python train.py --extras=["capped logits"] --lr=0.000563 --grad_clip=0.5 --batch_tokens=65536 --dataset="wikipedia_en"
MLP neurons of a small language model. Each row is named by its layer, matrix (gate and up: input weights) and neuron, and shows model dimensions 16-207. Each number is 500 + 50 x the weight over its row's rms, rounded and kept within 0 to 999. Numbers have three digits each. A neuron's up and down rows have the sign that makes its largest values positive.
After each neuron's rows, "fires in" lists the words (lower case) most often at its 100 highest values on Wikipedia text that the model never trained on; "fires on" lists the tokens most often at its 100 highest values on Wikipedia text that the model never trained on.

L10.gate599:441531506538461494497554477422451530406573484436476531430581520609583414496437498454455537478473503484471451470468522479415517490417474523434528506524477488542416431505471447506452474481522507460530459599418538563435442483506503492505469499590556502481492450508428558509564488528448462501466513518474527508521453460482533618478530528561517478522491553482584415541486465487396549566481455532525476516401431563515554510538483517430492493466483448483449504555534531471454442523562406538467447506476406519542547505547531500489502507461575520412447470500481410487533454436475455408
L10.up599:491515576487560572481539601548391464479497591489527518455543543424500446416518467412540552496477416583555517517415497456412563436564498423512492460425535606534492412618497479468444527546511498452546555487407446521457495557516494552535421335515542470451524516421582484502509537496525441491460565569438463497535451450543547509447478511531491566475494503505468549530509513479522494467525531523431414554467502529472503494562452540411550580441419524458442564603451489532526485487497478499418445530533422439493536545539443541470612539508523576544427508539518509404432415475509433486
fires in: "as", "tusk"
fires on: "as ", "As ", "u", "us", "iz", "ati"

L4.gate299:460548526509433545540503444556444531461408416446496452476516457521517490579539493540466414502442669530487520465419587522516509388487526422568532484560503485487495474491518499531566512492556515515490562462459528508551543472480491510446500436444538506553529401477545494430479663549444407397415458532490482518565506452528431574483444590518509455445505473503453446469492431491513524497429452548528555501537447511410498491502565488595443471476535463552563529512486499513434512470453559494458575457551629567432551397468506394502400373589448503442464577436504491543570506486515543482
L4.up299:503525537559444459502530528490588559509431454522540540481442536499496588526519570522437497518520538480513518504459468501504464575550487508373470416574475500429539433417509481500491541489461504551476550520438498413467498454572451460508528461547529515470362544473495530507418541556516500524436546585467440464499485446540543487569457546517382401430486429476462474587551559537590557495507540425477492526416446546535457323561449515446484498511507411448571499543603487498530458447516536458504461499467431462569552480444483519501438410571578550535560524550496460479452524530442426469
fires in: "of"
fires on: "of ", "riv"

L4.gate350:563568506462420484512625472500487480425542463429540409452559479589397531593503385543533471485457546496473563466452426542542517510481579603544520499532418526447467475526442534542535477460569434522484623497514447513534532409507461455563500507497523428489526477486436569565493506542518517554471463479469468411380516576548585517465518474513532533559498412544461498545506490513470512497465497536475539469473476526539502417451544544487456490556488503537528495532607519533413515493498487468512454567556528464412481440431569487585490510526429487484501449507468437478522504506429411460
L4.up350:554539474382476399529588539455501538472400458595491503504558475494477639460470452467565600443462502491561500590402485522418494545451407560498531553512513504478468499538473516483586512569539540580500451559545549472464531561467514429533488548463364596468541501581455571476557530552463502488492551570480505517370421541416514449455408435482501459505607492487508478453481466440428530504539461478513474519537457454558535504452500480540490462542495466528467548494482448460440463526466487438530407556425491384503470486519549495538456476479391557442554426514528430532553559523467431480
fires in: "of", "it", "to", "town"
fires on: "of ", "It ", "to ", "ach", "son", "ip"

L8.gate136:476517441413458443556472492537417446508482598529439447424437501541499525552492565476553526553482499424503535628523497504487418502513433459535516469523455479539602443505450461442487414466412390522548579593489470513448650428517575521522434496485570474570455453473538423564439501485452427525512400513466462472481542435536458564463519564606492484489542533510571454462516386468480468493471545404525568491545467464487547512458507488541584475549477465354541563501568444524560501515422545521454476429475592482475452492529463451502468417466469498518466473506421431602564407441534480457
L8.up136:550484509466406428502582508488407543483457520478511476458551523510451474552464490483554458512526602568505516613436533595537437534384526478528558566421453577489589458483515481437455510482435533506549462437459425514467501458522496490520507462401471498454492438447461553491447486439489488454564482445527479527419460507502527445527469469505474406517470380540616573516630491459587459535489469484468545511516481443554531503485481496419476484463530514415494529549462546468466530555482479457517431533464459452590529551544417514443526415489492535579629528485488458554533577501538449498
fires in: "of", "to", "in", "southern", "across"
fires on: "of ", "to ", "in ", "thern ", "ern ", "ross "

L7.gate390:499486463499535469533544419489520496485457594495544504556502586474524393443518499497448532479472474469478460556524441601505412515490511597561381583496416432586595476469441436479555521519446471451490543382560496511428486388547483496516472470565506508538501583457547509561480517533480443491481459542480451459540505471513437511568535474527502544431541507468536548505560470540536510643421516476618577481549518444440489560507486448444473413329572593550465448524378422465524494488515495562466477592542520512425577562476469526477518394344471498517498506476522554549568398494498464426
L7.up390:486584539514511533607439574547556458492483477454465432513627450481450512493523493581409491559557515526456518577471533507532559449465382550538393526590479487481504590388560480489617467618505585487533496557433463353481427497419549590518480536510436494527555497570534579490526516563541498459422507426512513555567608538486504529476385595539492466492525544467464479521520423516452461477550442417521503446518514559514479502503494469588500556539464461453514564476468510476521488512547433542580414552593506539507457475487528480491483511539574361546414518512429462567600502503516503512
fires in: "for", "to", "despite", "after", "of"
fires on: "for ", "to ", "ite ", "of ", "after "

L7.gate443:380485503572549535487483509459535617496481501491549470542529468570485582598424454518425542486455520537438492494565595452499416422512582486503503553493545493357429440502494475541495445528482434588582511507579532472419573418426500395513535519454553465471513476530516400433521507540529512515526453480494536543501398585435533467470619590509513538529644430505434414563484473475419507524516541526449522601478559460578490378549498530482462480471502540502506465519556528480537461557534547609554433566524397506442492472594539460503490534465518515513515505531492456502518551523603479510
L7.up443:515452518422569430430533612522543435487443542524559443484453420468432454446531437455576559527430407488478537492503552528439463458456560419527537441527461567563457448602517454472442536527449538549455447568526461533435385467535538511453391546457582468416497528440429506558482479516577590572448447415483497504554481539395504558518517446538479521500530515557548445482449522528557489489460461492458516547546483498579470431546468525430516498557569563471433488437572559508402515514526481530456540478452479515507492520486457555419521585526576521392454561486451425526543518453513472546
fires in: "as", "space", "time"
fires on: "as ", "ace ", "time "

L4.gate14:555573494464477499528500455425491582549471528523457431501550512526495494515542492421457580502427475526524419421528557453520538526588616549531458477561507428436482463472408543548426478495514488485465535503548491502473600450585586517500436476565515454524442484533544604427497543494486493443406420507500503480408483468497556485527456536511415487536400437526391566495429431552404516461482514530488569427449459467482357453444498510430510541464484409467482540588468432433500477503567480436432458552542458581459484515558458455417472497449543481488450530555601467497486478472418488410
L4.up14:540486497480506473565466464543548477559541521539472590465422496489553514495458521584537562490556477520439571608517510456494519444527511565421508499451544568513540449622471519467446418560443418536480538493473529505422536583590505478524571546473480447516472544462519553510446514530546484426556538526560489526417485458447531539480407517509443506559443575479472496526485506476489469479444463418476363446438460532535525615537573500479463392485435471435499400537563564560444450511629586461525487495602508506470561467536573446483404517483487511482498533539446477466486538508540449545
fires in: "to", "of", "result", "that", "despite", "in"
fires on: "to ", "resul", "of ", "that ", "ite "

L7.gate490:572503460498428590589522552470493578615396441534466496617535564550515437438636570488533480453451506547533545501511472540457543597544519508514486520578458522399622480477458475571532554556565549540575548452468558551557495422468460501544513486485599529497512549503545541526500569517508435472528546481500563492472537500408519477511493524531513523638589518401571571616522496451465459530520444515499407506462497460477518562508573545508518505527526596465521418431544483473434451474470508533480523539512501446422550465533533486556512519555424494560420456531534517462539553467462440472
L7.up490:554502429563480506529527489444612526575473479529544561539449431436517578396525581527501510526540456468464581547425453537466543576452471515517523472563526550463603447582506449574563538550555589589517497511416434480526464495502554466483428477550511529525562446542418535538555500513554377543472435426437574404524566494455420471445520459615472417550560420471548522514559495426464415552499429526505448508541491452473545594463519455429442457501484584482474458505476566470484491505542415462537560620511403515436543497567548453485526555479458512550418465578453498468514554494465446546
fires in: "to", "not"
fires on: "to ", "not "

L2.gate78:496457413596520491497520509482524481481442513559524486500497520541419551440513474431584448445550559493523506526541455478444510418509540553503574545405536476558535484500489607548482457456477553527479578540496481493625486562481552541524531501500467599641509466591558553494447414462407564392470481570494479493553575566573469548541446478619569526499425427468464495498579456435437488504430607440553504491405519481536580500462483473475535532504548553460428446507407512485499426457568580538530503593581519486512512501483542450537443481554470461614575457500487388475622437443461491484
L2.up78:449451529530458505463526441533450391412505433468464531539573370534560462437562511455486454477515477489472460480580452421512427500477466569509579517547544471502545580503545532514519515558467589556571495472462504492510487508468450589541537449494466479563571486585512558493438515484538437434477565499555551530584466494585504430607464528488444536615478435579540478452455598490450523592412516456440516493495499579556468524485331533544494450443449534515474478464452505536566464471491523584495494437474541419508470424519410437526564512458521457541546576596556452464584492464538470415
fires in: "to", "despite", "while", "although", "following", "because"
fires on: "to ", "ite ", "though ", "pass", "ollow", "ail"

L11.gate164:494553491454471521555532605397482480533422486531493503516441421475560454520571477492447483514584464494446474542519423460409513571557476483445464621568397501500500449505549483479399534515519517541497554552442494475414529458488449506466396509495549504500535407498509473389477466492565478509563452458493599381460578488543557468478498449501588519458420530478551517541487467495506454532552559413418561478586506416514505471449526485399419552458498546409528445406471542503436426455540483453539513549536534499464399497508406457578464459468447435459462485527448531582413509541446504471
L11.up164:494554423486483430568508474513622487467547555484533494606466554500509491476540563534522465505561495472475458477605517464438544541498540563575633574507561523490491434461468467526489465472497449495475447502470455467467507447475563479556441575591543561431545447451467508451501596475495443493572572497508480508463518441513492366559583520501555486507530488494565536510538442461429415534512528465503536532453411512438469554443673474471436495425444507530570434453472431461448514528531488457507503545550532453599442535486585431571539497542511501433522453543451447542542540467523488524
fires in: "to", "they"
fires on: "to ", "they ", "They "

L5.gate131:525436564477373470470577444462408504489483464533539508590469429492508603497496458461528517553492477416596535522533403563363548473547494498456483465485526449534542523557545485513474500609502468489546498455426534516566488554547502602440455533525487528552509492564554511509438380590507458549559522577492483458542473468464554365447516512435418509470515425539595502537530477403457528499484559460462499456451530469483503524481507530525476478561524588518555538574463578452443553452452482521486419518436449514493539517491476354437486552484563483526607585510533459529503446390561494472
L5.up131:614478463531544500599438499502558458550458549479520520442432496581482532471553546434481462433480535504512490556474505474546481504465549480570454545573483438454550637563439556482470520471552437518605471487541484554594516588526451544519533427497457523488616497503506431455500507543578499518533560537470605546498539525490480566453494437564481580464497536516471383473513464536484477456511494453541504520486498529548552564446408431548490457512521546484540492497529483508467513425560517473498471515454501478423506552506475521410607474540494501386574461441549404490459570555521482424
fires in: "film", "movie", "films", "drama", "filmed"
fires on: "film", "film ", "yn", "ie ", "man"

L10.gate534:555530470438567550530526482456472494429484576496523488444475536571475440514569490536485555542408512600442499546482502583419442505462461439461527538535453526453437554537429487533468471534542452564445539523454478610473559493473390452457494464390501499557555520533540489527501538521411444527444466516400572507501498536523593469491508593532492539490461416522535530543442518429466577591483438457529621443590570511499542485501538418464445607461454538547569529532466501593531592459486434511514500545544535521499613461505513513436451528576532569433521473538536565591540448380483553491
L10.up534:439477464528449474506558494526505464583385432472493465502464479557545561542462544453459522459449541459489598476497500486486480455554517465513565495373428439509592546489522471453489486489475498432445550542512449618518499535526569409500465516486419544487430433527475475559513436521482412551448610419550565576502453442467583480518407479443468452562470511494495535550524445505571546450509554525397523569542521491536594406456488577476505566457456489532497395435484498425451608435518364438425426548478404532542545409470491470514482488495523504444491434555458469559477499468478416561
fires in: "is", "as", "of", "has", "it"
fires on: "is ", "as ", "of ", "has ", "it "

L5.gate539:450574503434464445524427448511483542513519542476532467495509431618533491599636491534480441512517512476498408408522483498499495515558527537515498539608434570414586455474545495428449560481521531548605552504505541461480492421608477419513481453461484498538459464481476541437443465451557466622460495429467552488461541469533478563513502497602569492572440522424477473620424520470560459658545493476519480483529578497571512584498589495563557459532488483510441491554490530568525508463523545491490457482461549538500450440518511503596465561536483498490576525458479483471548525468426468514
L5.up539:543608506539504576533527498501561498424562484566451471564470490505530524477468412449430520458466450546465584487484571578400576520436475494449458494499429546503508439490507453457518475504532549440464500526447565387496527502474517523530498440510474550449526484428510440509556494518519472539483575442455525501524489400543466455480536414607551448520561488545478528428532552477581478572525443436388526505507477568584441575613438567427459512560559450476521432521453462492549453481536517473485492498511457444475477526571556493469441610521459527446564508501471553516544543467412519550
fires in: "to", "of", "t"
fires on: "to ", "of ", "t ", "d"

L8.gate205:507481509479408463603492400547516525511526486557487505524510534533513492544481495529416645531525557528549606462589455423509486504512514501537482571447506459502565473483492580586612454518458537478497547485497520479479620494577583380506461577562527511531530487496478534453590399549506475518581573456438449549488528416472545530509517501504450498552540454543534465545508438406419531492448535540484519574498442507550544561511546493580545427452489486579470455525532520455547514503456550476475482504513488546530479464505458448571497447425510613486484495450507474452530455565528476574
L8.up205:512549526532477497573438475583525532510514428476439432471519541594497496523431562532623481503495444462508578434605462383608479443440572460436439559631523470441539502467458530396526445458512511465570537518422555447629491547441492414457469544447447491428505487473429592510458484590479509482538460513436471498556403513535510499449550485467456523561495555527437452490491470558543493411453435587630614435500467546504491522366619542405462538568474498564530469481467558533513476598505456530496496507539569589573605478447447600621511485561428486594500448528522513535531516558490472495
fires in: "in", "of", "that", "within", "what", "about"
fires on: "in ", "wh", "of ", "that ", "within ", "about "